Weights of a small GPT-style language model, trained from scratch on English Wikipedia.
Training: a variant of Muon for these matrices, 1045M tokens, 7973 steps.
MLP neurons of a small language model. Each row is named by its layer, matrix (down: output weights) and neuron, and shows model dimensions 320-415. Each number is 500 + 50 x the weight over its row's rms, rounded and kept within 0 to 999. Numbers have three digits each. A neuron's up and down rows have the sign that makes its largest values positive.
After each neuron's rows, "raises" lists the tokens whose logits its output raises most directly, leaving later layers aside.

L3.down47:416544524460560520478498556484465538434537427510436561383570513477565441490432419539500508494567494542507463466546545551497458453522445473553409557503479381431493596478505484541490545551523567553570634436507440535456553576451471498450502484437472523506565448476555475457514382517478495464
raises: "ality", "ally", "iction", "led", "ition"

L3.down1314:493482533490513449517472524475521517482431428530446499472526609547427577503478510475507595513515497414563431454588521504474579492483540575469509458569431413447479585535516452579565358513507444499472467581486585473506470446575517445466512555589514423511591640406486584497453512500593420494
raises: " school", " college", " schools", " classes", " class"

L3.down321:518417446495609572480567519469530479552534509458516469473450484457469412511482502486485535541480464542376549535537394495457556505522470573396476533443529494442518517465480408516557475566548563426389434489461475560547530488527481626375532533430536506503452457528495508432482489573515480548
raises: "al", "eal", "ific", "ification", "ulation"

L3.down1080:478469446506556518438416435475578502443425484517492516488535446464499463430556510540494533516421404595445496427464420572476473506475568464515465472513474533505503519568467606540541445501538363454521507456483513507534575498484573503470544526538486622472551445548585500499495464518503461511
raises: "etta", "za", "cle", "ards", "con"

L4.down679:497454511574514365411458558438525446485540465486482507553416462558514508489427478558566415431476512440546511441514426512493472557473587573493409410449580461483452463400601498503391469436496435496445557552518439431519458467471438573447406488519538406557570536600488530487613600526549480521
raises: " to", " she", " about", "ness", " About"

L3.down10:498532542564491471490558483473546531588461553512386511447519470532502487573468479498401481487523430554444474570538474489489456456578571470480524500489508576550565528590490442636482485417498522513481436587464509466476462495558481435446463527527519441500596444427603435484455495517456526400
raises: "ogn", "re", "ons", "ities", "rown"

L3.down3:496497524472563546499542536518455437511381544522464431460443587460528548474395523432467578489511485532544477492533548587470511592567555420478505468514458465461553496476503519513530564405473517471413505458412404550457487455539517502560455461472442604506404450435500455424438526512513535483
raises: "law", "uit", " possible", "ple", "lam"

L4.down590:483522484452532475479438452499524500532476479408513414472580482556485473493508487482561447532497580423506483527387556574494542537496415491463476453455453603500441506446530441506459479518492473471471448501541410470519535518504438512550429468490490607519503550556474566518532539517477567535
raises: " it", " he", " there", " they", " she"